MLP neurons of a small language model. Each row is named by its layer, matrix (gate and up: input weights) and neuron, and shows model dimensions 96-351. Each number is 500 + 25 x the weight over its row's rms, rounded and kept within 0 to 999. Numbers have three digits each. A neuron's up and down rows have the sign that makes its largest values positive.
Before each neuron's rows, "fires on" lists the tokens most often at its 100 highest values on Wikipedia text that the model never trained on; "fires in" lists the words (lower case) most often at its 100 highest values on Wikipedia text that the model never trained on. A number after a token or word is its count.

fires on: " He" 17, " she" 13, " She" 12, " he" 10, "He" 8, " who" 5
fires in: "he" 34, "she" 29, "who" 5
L7.gate980:546488491489521507494506500495535455521489518497595496538511513462504542538540531457452507497471529492465524480515484518510541490508479511481467465524498468478470541493487516492543493557497483499535494499477513528504513498467481539471529514557563482466541481505486476542523526467514519474493481519498478493512472479517468493505539482466527478511505461460524536527483457485508484475493509476548538495513500497518504531512505526532524580469478463590485515510510502510475500486509535494503491484528530506482542496501482533505538530481538507480485514524422493512516502503492525530534478500533454485517510511546518496486481508482496541531498470479498477483512465515485471515461492543489514507490462475501500481486507533500484518526467483517529496523484533543504500509486483
L7.up980:479498541471476531510502488474487471495532528506526548485443493477515495472478478506481475528505466475525503484500505499491494476487494522464505515490519550516530514515476483520516487507406522480524551526532511437508532455513517508526488496502536497476513520527480510513460509503489501499557488505472490515498477477541472509529485472513476510515489478514496465515521539501524481507462488515463502483515506494574507504461525482500485509522553532516468470471502528479504517489519521493515477493466565565495467533550518506505542504462510515492451462477490469479534479506493476459506486523487485496505474485528553579485506495487511513478484500509507514520515496481555469521539488492488487508501476489436530557466513481530458493517471502507483553562505505490493548520474502

fires on: "astern" 14, "outhern" 14, " N" 14, "orthern" 9, "ti" 9
fires in: "western" 14, "southern" 14, "eastern" 13, "northern" 9, "anti" 5
L2.gate412:513532489471459493543509487452507529498509492494491464504513491542492516496491499474529487531436484496483411514497457497493528525515532522516506506493490498481488507461512478488527487539486514539510561470482501485479495486456468497470516518524473489488498479514541484524525490508465502484524478533525530514507451485514466511523538478485507491472468479510462485512444510536504504484452496491574527511467486520495515545468525506462510508508561486491520487497513526458471510496458491486502469503527515493526475494548503499544503505475483478483476545527482526454476522540487431507481502488515542496481534499530502523517470517508508469509471517517458490493507496520465500519491526545466466484499536483486489508499482505496509494502541534484500550484501479519471495489482512
L2.up412:505499483524531485509559553493541509492507515509487432503494516513516514500541554548507445481520489552489531510505482467483499515520500529499504502496507470474525518511493518524477533468523517466500472478513538484527486529497510514523486457476513514479455510508457501525466564506512495485465472482497505489495497488438500513491516488481492506537524509505523516513480538501505455528488504483504505516487455518475511475497463505472480502490492524485545467534554537511495504524537517532501512457479486474485512540506487523537500516533495525501511479523506499526521523555533495491477511561531478513518512522517507516498516496477471493524496461502526461505514520540517498493523469454537449462490478454451520481522494490540487468457513432481471474490493556498494535507498496

fires on: " in" 96
fires in: "in" 94
L7.gate1525:555492467532513492494472483516496494524491493507481464467514475507496528479544535475463468518515518503500498493507447492467487518523446519521564491532510503530541487533489503474525552502496503508571491492512481482523494485504513521530500514490545497480486486523448499504488494464544484500522512484504458551498451520469501532490454515508506520496524521484473507467490486528474523490528481497465519503509464518491512546482500511543493511499516489488492509516499555495500503529474481471492501461513523470476506472465542473475506499543457476529527501488476505456474548484541510501484467520513478535489492509521489537514470526512539511492520526516481532509492557496466517520486447504507468495509531472469441494489496489538509521536472529467512458468479522475532502464516506
L7.up1525:481494500528526505483525503515494487483468481528494477523534513424501550480525506476496529487500504486527522529495501536489483483512465524538494532526429500524517464495484493495506465507492504511498504496499530486498484490538450506478500491466455501504496524516467495504497473480476510526455495511462434515472464474503461519498512476523484484510496456471502464519477474487483497524492517472513507540443483505491496473512541500501535474466454472506494475491485525484476487518522465532490530520552509509495443502463492469464481474487475522573504534482533473495527510524505460536481479437553515509502431477450455467473472499531494457512509503486538488487482486479473462498528545470478529546498543439501473508478466490479505517487525489519499491494498500517517478485516520

fires on: "19" 19, " son" 18, "20" 14, " mother" 11, " daughter" 9, " father" 7
fires in: "son" 16, "mother" 10, "daughter" 9, "1997" 9, "father" 7
L2.gate774:494546486516506512494480506472486464470510523525466471506492485471508495532472477456502507492508494513518505491508479505465495537517462482504523465536484493460523496503520439572524477517502537507514469483521479462493465543508445503517499462501474472522522493517480517459503511498472504463503535509468500505514494555463464488510453478523531460512473488487515515488499515517522554496529513488488523488490526511535493461497512490500520492479473525500530490519520491503531497505451487474557521503542505490484495484540520501481488487551473446493498530478482573533510465500519447526508490515512525533539527488499503476490517448546484511533529495456501517449497505473494505504476515493458498533509496510454501502520493514525529481516532552517523513499496486518532468490513485
L2.up774:506518535523519453562515494506539532475501523536493482544515505504513489535512490484543522499517539524513516530531505453527442507504493499498502520541467551545491486520505506500471483532434474518501524451490530461495498512483500487505509521513476490464491467464488462498518514484480521510515535548480526485505484515463459493482509474516500462505497534528466499491486527499499513478478498472502524506517551500489519483490455524469517509497520496501501505461484512544492465503523519505507516507537504495504493536522540515543460556509469476524505476486501507504513457486525550457490538479510508484508467506529499489520497515440495512473447442501499533514473511540486497486467456458548480519512492546488502470467477504487503522493515486493466539509529470537491513466479508

fires on: " and" 41, "ol" 22, " of" 12, " the" 6, "all" 4
fires in: "and" 41, "of" 12, "the" 6
L5.gate615:562499519486461524517492539496484504485530466504526482504521469486500518489523502519455470521519488482496503509498547555503505475472464451484487538452521501487466521482525516504497551497499533455512500484502508466554504482470481476490539495527478543510470515502537540486504501481495516492502481513471508513493489468518473482484479488542521451519463478474475501498524449484502487482481533498525492514521505499488510470527554488493462485476516504534495530478479460494492513484526490516539499518488511478528512464486493484490500503506519506498461563450492489518491533483546502527513489485513477486501481471489480483549521505502503478505536487526482520492526497508507516454458476531491483482448492502459472523449497551521526524468474532533489506482475554498463526500478492
L5.up615:527541451493502480457488516439468526481511546461515529507516522483537469498488459510455465505477488539524521481529524518506562487508498526462499466461463489513486461470520472460507497531512475477536542498549473516517488487445524503497493538493498496485489513499494479504502540468557462531522505502502498508481498535487508515531506502466497524501512468478498496498540504447482495516502508521548533557488521502513510460469492503479483470500491498435494526533473494520511467462495496447456487492500474467485480480497493510469493501492516495498479510492493510527517544479511465487501504540503497473474515494494486497512492489492490493506541482462524474544553526483502509509516501512516472482509498533477477504500474501458535538471505474488498476493461503493486492493520518

fires on: " he" 24, " He" 15, " It" 12, " also" 9, "d" 6, " She" 4
fires in: "he" 36, "it" 12, "also" 9, "they" 5, "she" 4
L7.gate937:502491441520505494540544536491529499513486486505514460567495483515536474458536508507472514514480499496487448420511518542484507530499470464469529481516505488561488539474461459485449512535537531475495477494520497493537505510459497529454532531487464443502520489522499511512549471464542475484484510527502454546523536478520477530510492460509547507491476512495467500492496470513458471489520510506489492501511504485508490475504519490495518499492490519516482517508541520485504541507502476509534499537529544513494549487483498513504505473541520508497501504517519512519490504450510493475537493454491502538524467457502513433502511481455490452513522539466525533515462506457480483503522485488506469480526509486511484523535519544488477526489538506492499472528515518501514524530479471
L7.up937:460490515477503499485496478523491485514522532473463487471482472516473461490520490503500484523523472531489489519523478480513481504507490513475511536509528465479533502509499509465520477490479529507499470501492515462516506477493487514526514513493489537485507496519428471489465457470518484484457503545477470550549497494495519490523513446513554487490530520467526468488538514525539476494475518486457539499513556530488473498484476505517490473543553516483459471519509519489509514515504524509575504528490498495467508495485516481481542513500472493519533434521523469507508516505504513492483492537493504486498447517497486513488497489509531475487529510502522516525482481510510509498479477514518517501487474496508526487546498492486513525523464512522506509509517519492507512538515464

fires on: " He" 52, " he" 37, "He" 5
fires in: "he" 89
L2.gate905:503520499489532429572510517501477465530501452502513480525486436442466527502495506525539526505567518495482477476499497530508550533469457544500496497509501502505480502497519478460480477467497574487513494488491501520502510497502482482494479529521542468505526520515526505516494497527505484482496486500484467470508510445525504512489557491464494485529483484498551466510504471460523455493488513510514527478539502528504499515468521483499474554514512513512498479494516425538506557543508492554482484508490515506492480508493489556547489516497511541505470502514497513452477489528475494489478469480524448504527512477518513488512493521481507517517504441518507512481516504487514497513472502534495480478458462482497529511508511504482459514506515469519474497490464481486476524464489527
L2.up905:557486501495476511514534523523502489539528456482495445477485499478453512483490476474497496524534505526491478538547494476464522505512517521467495499467516493478509537468488509488475504514533494492497489524478478485483502460505489544532487502494529540493475499468468441523527481471537519460482506462511498538485489491473510514521493499487482483503498494491503540523529460556471506515490519496514473480480548524521502500499452527502509510501490534470507490501524511530454495499499491483554485510519516487490464522500496548474516454492533468514496547496497519502532536551540532469513504543498456527526505510541519525457501503526504445476538501504494503505498491475546499501493490449488504455465532449539477491505533532519495496525501523498536497509492485477432548507528512

fires on: " there" 23, " now" 18, " She" 14, " he" 7, " him" 6
fires in: "there" 24, "she" 18, "now" 18, "he" 12, "it" 11, "him" 6
L2.gate471:470489505493542477505485501483521495499485490550547472516539470499532492465555508516541512513542534485482450463504508554499536512496512474529522499487555496473525475533557478511508522535503519515483519490470505496515503521526486520518471482465512527497522519534520520475525512482503495480455477493515490493494510501482439481499443521527527504507508526511514517506482452534479515521477513494536522508491500495488516513506562525474481489473486477509442491500470488525505515468482507492520516485501510515473515505507487455507512496501491485478472477520463524486481518525513445437509486501463429501516513490462471500505494434487513508458519496522526480513525524505502506499506513507503507550474520503505466541503539484463546513528446493485477472518519529540524453488484492
L2.up471:540497481532439506529478507493544492450509495507472477495565512529465461554484456479509514512505486487502471494488525464527484496498518519485441509466547544462496515492489494473531451516493493518490522544508470503498507474461516483471493521506508489484514501490514485462496512487457515517513524512491493514493499501556518504509495488498492505505473488510484551523482503487480486477519474513481513494484501493533452480492473525513516489458520455548477483514481507470515472537470488513506496502545526534485547508494520524451502516485498506483492495437502468490520498513495508492499486512471523540528458441495516488465509481504518528517463487472490506466504508449494488483528461552499512527529461477507508563498497549489467514518483504484508493483511516532491500454484491

fires on: " in" 49, " on" 38, " of" 7
fires in: "in" 48, "on" 38, "of" 7
L2.gate344:500481520447509495503465510467489477490502473520513509442539490476506503517526460486547478477522481472469516516500547466516460501526479478498514518521505511515515506486527539489525488522511489513507502460516501502515478498507531487458511557554500486485490519524522452548481544454515508509506498511524462535452537476492525520493542492476467494486464524512521528508495439483491462505494469500526501486489498501489508544480475503490479486477499492475524524450531537503489447457467460472452494501508514532519519480496481525500480523513501547534495512488529521514526501494532497499516464459470496493482490442478518466476519514513484494472473533453503526509483471500533476518512532516537495529529462480455493509454508543461546533505476516540483477485521480500508492497479496
L2.up344:542471520489524497481501477517514475499489528543510524496496492549510497481471527523517504468529499555521476471458543488487507508505502482534504498523479494530525515493459512459473514503537537522511510474517552491456490482508463497576485495475506475480457478507499499517492529504566522507494468470486510497494533556518472472489472446504529509482504529486504542502475513519486475485528477543486506496487531493500533536502486506520520498521516546530510490499492524521545494473449493490460518517480529502511503500503513493521483512498484545545570465487526500541492519491497465488473507492491457490495508512526496473555470525496516505513513485479496493523500489569506509457517517500523500535439512521459559487508516502502503492483511510500499531488540520527528535509523493

fires on: " at" 75, " in" 4
fires in: "at" 78, "in" 4
L7.gate136:506489483557506453513443496524501543504492467502533503474503477438478495497500514472496552489487494493467526490516493525497484510518486492525467482517466484508491500483491539506505535488485503495556483467462475509478517524482476522481500510517525514505519541474522482474524549486481495514537440496484489500482482490452478519441477504483499504472545467477532487467470475490467543464491502499486530499479539454498515561507473537453544536450519504540458487528483542498486515486523465485502496506525562506469488480501488523494481515554499482511500514517500478517496525482498514518519509484500473493466509440500494485556513513516497456509456478485452472485481486517459489480466547489456461501503484462539479514504503491517534536494472525535545490508465499492505541513488472
L7.up136:496556460456524444520486493494496488510474508484511473500498490502516521531518493518487540493560482476480488512548498528545471489502516492475491505492508558501511495486487496469494490484527488538519498495485493447483513504500445500528494497472530519528546505501478494512523467485497524486508478491505499497537496471474528501506536483515506486469518495468499510466533482546484502486502476516445565481519479512489510489477558486492489515497513495506491517543518534471534519490489526545499504536491534543500499491530520498492505491514548506536512506439471485482510521512472502467509489464470531517441482512523490521488452490503477505453521520545508479494545536483480525483488509470490493539484477537516532499487489509542494482510500518520490509511497502527526495504520433

fires on: " known" 27, "ark" 24, "rael" 14, " world" 7, " Germany" 6, "land" 5
fires in: "known" 27, "israel" 8, "world" 8, "park" 7, "germany" 6, "barker" 6
L2.gate315:476470506497504499538522464506501556488531501505485499478518463473523497485503493489489521533526488480477455506506472478514502477496484486528475490539514515528484493535533521508508475531527445477498506525537485520506520518483539470567504541467490482529510461502505502502497514516517500489504508482565495464525523450546511464482461532504526532452472510503557450533486515519561513536486500460497470522473499526508501529516488499558506484427519513472490449474496507514499538518516496501480521494513466485476519518496535486536482498489464493501494529526519503498474463472526444490501491484503486478500507479505471471452484506496536478491455486495535472559553546500497437511500496477488523502528498512506471485471481454485544503514490482492495485488485496499493497505500497
L2.up315:544504511515520491506513489489496447441509509498498471509514478513505498467477515503526528458487450521499506476468554506505539443540532490531474525469469526498494481565495505491522488511495476514472519491485467479474520491460522516462528529482489444481474511506485512510520497465541519493486513513515542518519467474463547476508506472533501520490490496512484481519499489528459538487554498439561517490503487464518544469524484501479482492486481497497517522454499517472497465482488506479467481471462524504465512520518492489536493504503495514522503511548462559466523505543476511496423456509494479518521529486482516507506507517496465540531514477476503519456478495506464502471486513494500480519493513507576533535506545520493473489511532521480465495463526485520492519491491481

fires on: " in" 78, " In" 15
fires in: "in" 60, "inspired" 4
L7.gate118:538491468489525487461498526490525510531516510527509479521493484517489503515463461480476462509503518487524530473472529521492473472503500476466547485512469505518536548520498504506506526511492511445538519512520477502476507492502516526475463503524509416473535518471477466504479524489535518529541476458530479523508475468502476475501480475473531480458504478496491532511508433524489508490509531534482458507517512495505499479499513506509464490485490478515519497499485564493508484509489481526519475413456487554456520541532461459513480480541509467521483545496513496498457457483555502496522510482521505474544460484518490516485458499444497515522514514446480540493475482482527453515510465508499498485497524535494494465500554515478496576503467537528501481488510466504483505477489492
L7.up118:558513500506498478463493468496505498474481500516496490525528496520461555475495500481526518508476519436535497534499490559499572475549520497545513546508467491535539510525516504489500562523485473515512489487487486514504510508537522512480491500495505482481535485512511450498469547515503488521471461540500479481492513517456494483494492524476501493549526510481507490499498450496515516513532517496474503515510518533477483523522494515491539552506483484478528475544513488510473513482509467518503542526480518422481472519501510552475505495507560499519504478571582482499478482480514531497533503475543496476494483485533509494480482499490518502507523514486496505468513494522485501488506521488479561509446513519466521461477500521488507518517497492505527478537509477558541498491462549

fires on: " so" 21, "ital" 14, "astern" 13, "outhern" 10, "orthern" 9, " From" 9
fires in: "western" 13, "eastern" 13, "southern" 10, "from" 9, "northern" 8, "so" 7
L2.gate1086:479473470528486499494496518528500469512486491493528456528503497517517507529494543520547499484506445522499461500531498534518488494510505471518527462502455510501505519459522508507515446485512510496510470521494508513577530452510480518471493465509507503534529475487543481546485542518531522495536508495518479501481493444519493511511505486527515498501486485495490541483538473500480495543482536493549498467526470530464489490507517525502536519443516521442452506503486538473447485500485471531538502478484507480520441523498471521478513507488515455492507483463464534482472566498520476477496532502467529551477490490463513474505520470537497533497513521510483499476520531509505462527528511488530481503556531434519531495533477505519496499500493489492484497523512517527512501518504469
L2.up1086:495486481528491484504540474512483523480493504504468515550513471522492513529561514519534515519501542504472490503510483487513487551515483472540499545501550492516542480512474565472459463461480512461547478504514457521513491493486452536517463528491477481486521475511494524504480495519528476529499452475509476455492463484496491491498499521518503524462516500488470495482465490495508500509477517504535542520467494514490505533504497533529489538505495531538518474541495514456493505518546495553499459480476519479549543518497541499462519493560513503475503544557551468472502517480489497496504501510500504521480526528549503516531473497522488490505496473508498536480484517535431478474490485510480482488442489538469528473484433510486477506471512539495519514520481503484544539509511479

fires on: " in" 95
fires in: "in" 62
L7.gate160:491466494477489473543518500482501560547539487527513468446539530488543502500490521507508474537506514558445498488536486519475509521532481520482525484470501504516484527541474531501530477492510503456480533465521514490507507498496521498500496459522475481465469470500512491530431496510522552510479501494556504515516477459536520481545539486531542507515529521527533500495492546482466496498484498532520534481497501528565506530530464500500519503476496464517478458529527490487449490514483518510504507498527518493467455504497449482492506497501451501453492527522518492487519494519554488503500515529531529464529488497498493501509495492466519466508533528529494523548503472517455462489497551537478476490507532516480507509505448506528556527515517527515491502439510501468480538504540515
L7.up160:478481486483456468491542499513493509519537527484518461491489504525538493481437490516502488507522506547486539512544456516465498480521530535509539525497482500540476495466490544462494502494477462481513462512488510500501513452532527490508481443507515478484521514481482464503483462488517526518442519501533523491477496508496541508508507507489500491536533507472497473521484491469527510474507480534485526515503492490512480530493481475511517523517480479516522450520476521490435519481488528521495522501499532485473453528493464518512495481548522509480528461523505492481520514530540512530514499546517501509514525511474495496512522488466462528480492519468463524534536476462481515475550482533479528517516514501474473501543500526542517502528526521494490505470517498467492539507524515

fires on: " All" 11, " Second" 9, "10" 9, " all" 9, " third" 9, "s" 8
fires in: "all" 18, "second" 12, "third" 9, "front" 6, "100" 5, "two" 5
L2.gate456:497549444495506473482465463500481480506548547529510523508542500491475516493509490507451443505538479510508457507512498514472506477496524521472523493498503517524496501514468485525505453483494480482506562448500527466508523467481460490500497467460537460482516497530466523432503495477499498507523493533501486496479493477482530502477496463546515515532523477538490528485527536513545489471505489503511504505502496534504503535491499529478495497475485531488471496498476507452480460550529472498478492511516505513483499480513535465525510516520488481510529465511503501522514473488487450484503543490511500478481516454426492517482482497498515492500532474474510489515464502489482522503500512519502501467479490478503537549524481457513437475462526510524473529479489523474553530501497496
L2.up456:531506482508488448494503504529522495502556487498449504519521510498516477499513473518481523500543535503507476491514510482488473508517491508527465466504512491464505513489518479476497531491510487466514489520517574485501526520525472488472532501466519494497496495507506464504498530457476525510530477494524495483479509508476537498496473524494570549496490498546498480528579475473512479506520484504477481513528500551484502503522501447496541481475466476484488505502478512511503466536564499545479511519503491526463478517518524543492512496461458511502527489489484536550489517473520460453505506499513474481476477489456459467488522499521520501472493503502498520489486514485487483510516543465578546484527499489478519508507519501515481500510544465536482515538506516506505495504500498

fires on: " High" 26, " high" 26, " comple" 16, " total" 6, " min" 6, " larg" 4
fires in: "high" 40, "completed" 13, "total" 6, "highly" 4
L2.gate74:514486503473495479478488559492493491477494462520519495504502537492473514501515466519513569487488527445465487482481490439520541463531523506516444503497486512477498486494512499503465530480495487493488502500486424475517493487467513498470493485491503494453534527519519484505493476508502480490564514541530473519524434525489538501425480488489454558486512517525489461502494504503494527486495534487492464497510486493503493543430492543502478489528434467513530522484501489481487512501451508524458494454481481500492478535516494471527477535506498468484502479481484483529491502506501503501529498490467478524508534461513505536483522501483518493535480504550487520525443521456532550496492524474457498567487474525497468491515484491529531504430463524482490544514482466518502533489498483
L2.up74:503525488505521482516508496513475500463492507541485511512523510503508471465526491503545552492535470505494508503469520525450524498495515492492489500538519509504530512526498466516493508514433545435491472530479459520519482428497496494480468498515496484504545499498479515483473505507508482516518502482495523482491494528515558525441465490469489548449506524504485524446501524524490517496482488454510481531531516549504534537500507529498513519532456483517448496528525477451501485505472519523477475511468496493513495540506485475506534501518521492485503458465505548469495512511457484489476499486472495509482520523532529526515538530516501517481502528483520481486494491527537525504478490447529556527529467471569467509483486515492494506551467491533545528507437499484519472504519516

fires on: " The" 27, " the" 12, " All" 10, "g" 5
fires in: "the" 37, "all" 5, "allmusic" 4, "degree" 4
L7.gate852:497509540491495471517468556501518508490541516504494466546507534513502470473481498506498498506530479514462516474493545485480468503492467512507507492534495480533473531532502516470496482477492494525515496516490464469517553505506481546499503458468498478485544504481525532506502491490479468494522513531489427511487504465511475473506531528505547500505501552566534480471516513519500523475555517504457494508506501498484521491518444523524479487483483482492432495504498475454487551478509506549541554478544506488505495446530515476464497492468531506513475538511464479477497477472456465506527495505492488534464514480540470506541507519537492540478499482517458483526485475491507486494516514504514521489488498506539503514499537489528488501505480491496510530510479497463476483465531534
L7.up852:518505530510505504491477533496472513530527469525514518499479511460522493513521532496527468440538497506504488523461541496508518512489470503515492476487439513491496501525499496539502472472499492440527465517495519501485516439467512510525500474502525494503509507490521472486532473464516507497526475499444506506525488524483465482505487469464486540489489537524513565521532519508487512497458473448501543528479509486503482503503517498499486480509557518503481498514465507494513494494548494477500520543504486533483496464509449498499488471468469564465466498465487501466533506479459536510527505483489494489461501475516460518508551489499516500472536519565477478514469468504483473485490511491500487558453513459492494501511473447483456499437505478478489496488510507516468469475514465

fires on: " He" 40, " he" 17, " She" 15, " she" 12, " It" 5
fires in: "he" 58, "she" 27, "it" 5
L2.gate304:512497523510477480470510538485447470540506487503523487502482502517534523485486506512495526541544468495510456493507535539532481539502506442528512456503514470544509513484513501487497478537551496520506509465500497540549500526420519557523485477532518503488529476518509472504477498464500526531528526483485509504555533442529516506486516489509494512499462478468467500504476508488524465490499442485441476464493502484507492448535483475469473467473495499505503457446484499467489524472479474483487478471534536530473489488489472489480482474528504509474515471493456499512465472500509542470545471517476464488522494470489490490506496475503489519523472455507478490491528480496494527493470469481537502469482514476529483469490508495534499459518494543506503469532545479478450521507425485
L2.up304:481505509466479433536488509489476513507560513494536499479494483512520507501476455483561526504499533470524541507439487518495531497541466524521446480498532496490522535500486475510496514532489513456526515504538519544507526504505472472503516523493535498470508454488502516491491498466535489487477512534491530524448476462494511530489474548499494501503506478504504490476465506495519469526491473465483451472531520523495531470477479454524513486508518484481465452458511506521526501450524480514515505501541488511463519471515559523501501493498495500515489495423480537523553496520478502468537496488504502500503532490523498468466534486444540555516495480491496509506523492517482535470509490493524504555487499441495545522491515487517518530512488491491497486503507557466498539491521491

fires on: " high" 34, " High" 29, " water" 15, " low" 9, " broad" 6, " air" 4
fires in: "high" 49, "water" 13, "low" 8, "highly" 5, "highway" 4
L2.gate932:482528484492509505524457489501538523462527469532519456518516524454530501466498517485516511481506525504438540506489509465526511487531523538525506509544556494458544490516468502516469522478497524462496502511497516523490499503526525504457439508531465472515470490487449482485543539498511504470530509521499515478505513504515528525492477451506479517439516526493498483504471517518510467487468509493541492516537487545496507531447529512534497528494459502492468555455512483484537476480493511544486507463486481526518510513502500501514498471490497506503500516525475537493471532500507478509515516464487447513492509473476499485525486535462537471448483479486486507553485542481480499425499490455540546558493519471518545510450520477489461521516485475593461493485493497490494486491480511
L2.up932:494519468488498530491487487466491497441492460487497475541566528509519459471514482513480501468504503521483491468472502467471475508486581522523493523486488511517521501493486457504513521502473540465463487565540495536498507525467520489455455480534492505479516481522501479498525474475483459521475525489501469472511479526509465522477500501520509483508499563508498516549511507523524487534511489516562498510553467519494488503490493489529498523524488517499476528522476468479471485530510456510535512479488474517497502511507477501523504491522486470501534509462508491478529537493556509439504499446485483557518536483531485489471479544485500483510561494450465509503450519506491492506477461462556548568485523500486507502512508526469457486485485502500482496508491495534481481542487487

fires on: " In" 35, " As" 13, " At" 7, "is" 6, "ass" 6
fires in: "in" 33, "as" 16, "at" 7, "a" 6, "assistant" 6
L5.gate310:565547537505483469520500514483508476473470511497506502521521502435498526510495510493479515481500494529497510459497474522459443527521456498424494526508493487461490496533519511486480499473518516515546472507490499504432519507495468514527506505503497511529496493522451561472498521481515535464533499496532509530514461501550487488486501460531476484457529506545501505461503494514499493491454506533499477473490501497553528523474453507507464530514478478513515470535541517477509487483487503483530468497500480500515478490521448469486477485497501472498505530478522474508508475483508526547479546507518446522485548477485496495533504472488542527539499480498484501503475519515480517483502482489543478459523472515517549518482491467540490490477500496513521493535493517494491522463492533
L5.up310:511547510525511456481452484497493527522525504526522418523484552542501488496515492509492515505512480547491482507471505504488529464530486513505508532523451507463492498508505493486474454498483467490534511494521486500521481462463492531508505504494526501516548480525491480492536504492548502534507484490509459459547477484487543501528520513482492472550498451525472514515510485504503498503505498484463498492541489525550494511488517468493526502493522503497477493501481531509505488513520539526509453524506506452528495532521493499479494506480493526508554431452552467486462511535470511502504518542469483488520488534524514520517495510459540565500489486447527531508481487530519521500534484485513545480485484571505515482503482512529542514490528495501538511514501540490557498463536505

fires on: " he" 47, " She" 21, " she" 19, " He" 6
fires in: "he" 54, "she" 39
L2.gate721:509512505497487498500490535468544482541491472512539445472482480497486501522496463508519501502549507498501476501473508515480517510479508508487521495485521509468500526530524456512533465504525501485484495483522488531482481519473436505514493497492525488513555453520463486484523477520511492504499546472500501527478508458518508495509493505505513534497453499486474537490474459494514511461506475508472514473511485489488462473524494496510515516469512502483445487470458485506474469484466505531568475541546497515498490506503519507497509478509497549456482467485474462490437500512539489516532499530515468541518508488521497505506486496488523544499574494518496510503505479511446468514476470553472512501474467492515511466487544491559488484539504536499494496534483481480549515518446536
L2.up721:473506492516489457504501538506545502498533529485543498483521486500523510494474451507508492484516523492506477463530474539451519492511519458452478478470515523498499523504513460468491474461528496489499549465508460557526521502462507497515538513534497507470497414519494500454505474494513458502475508501519503522492514469513518490487497496518499512536502514499480499522468468518496486460462514451468563456471485508544477472489465486488470481499488497473499490453484477469499538513502502495532507514500520511499472460513507494506552457460519483524522490507474483498488492512503456502506491518567460518496492452513496528516505459461537520530505449538499514523497506474520487490467476493497493509533510498496494458495538478473485489513464504484468552491494490451485491496494491

fires on: " the" 52, " of" 9, " ch" 9
fires in: "the" 55, "of" 9, "chairman" 5
L7.gate964:493481452483488443522469466509479518494496501515504481493504503463487463450526523489467525480482523477494479478493504505510509479479451519491462471479514481512478480515515521538521529523512466524505518499505514535519519469477502530515540505499467522520509481513560504522512517520453487477457492440483527464502468499537504481520466474530475537506538504485466455537541491535524496530491455505501481495473478468548490518473458520523482509500530493509489527514459503510525518499497524474519449535486521510496525490486442462468503479502468518553470505482471491495475507510512520497513488472497498528493497501464460467532529501487502484525512479501510500527474473497477521532477526497466450509499527490510512516519494470493543516485468515488526480511460515515484515475498466
L7.up964:512518524506470531533520485468481538491493484516499507542421514470528504468528497498484476489491466476516480546581515512466512470489486485507495493513514529522457492498491477476499485491472495499489497499496508531511479491528547497554510520511477512498452470519525523512455463467511481504520514518505534499470511468533467524499489511495447531482475481504503490518477530444489497486495467516463532486447492482452508499497494491477483482478445464513484504461534509522483503458499562549487489490486514440499505488507457507535502508487512520532476524510507551538512518506485462471513502491480469512483517469482473502502490509506532495466477514520509516539503459496466515527472479503500478503504562534553482467517512466479527500478475519473536462522517502497521513474512486

fires on: " All" 43, " all" 39, "onn" 10, " Del" 4
fires in: "all" 50, "alliance" 6, "allen" 4, "allmusic" 4, "del" 4
L2.gate618:517482507463504497512484524506502492522541514512587520528534519513510500482518514526478511483510483481508475491481483507518536493514521478485527476458474546510508484495508488481483456464454481502527532510498562459525540495522486518500545481544499514464501499482490489503476507497510474531491500510462441491527540548469506492487472497495507505518528507506477514511501498504484487494523517484498515507513505490484495556501526500418498517508520455524486495488545487479498494463532498517517466471489454488520529515466487527556485484508525440491495469470459490506493462476507496480547465454463507469495486453508517482494515503465501503510567507488500568478491486518501513497502464495518493508484518490488515494521513488474534489529506488549508512486464516487466493512465505
L2.up618:510462513482480512503529541522543515504527486502516547488516528503519465489489493483491463484531463494508494490476491470502518476517510519526524508518473518504524497454499512511479541454498482475562491482486580496501507473496536525479478445550485488480472483487530471496501538526497483502533465493475499470506517527485476498499493515534475562521514502534492484467475490506493463493459471490522504505495486513487519508477514496514453518498483489510503495537494514469467493541493502508536509521470491525525468529516474504544531517519495509500524503523479460515486516520525470506525498475500484521493483474502489515486499467499488500536494511542466478503476487512494488508440505462525496517494546509518528491480486514468489459453502520505560516473520504541512482485490540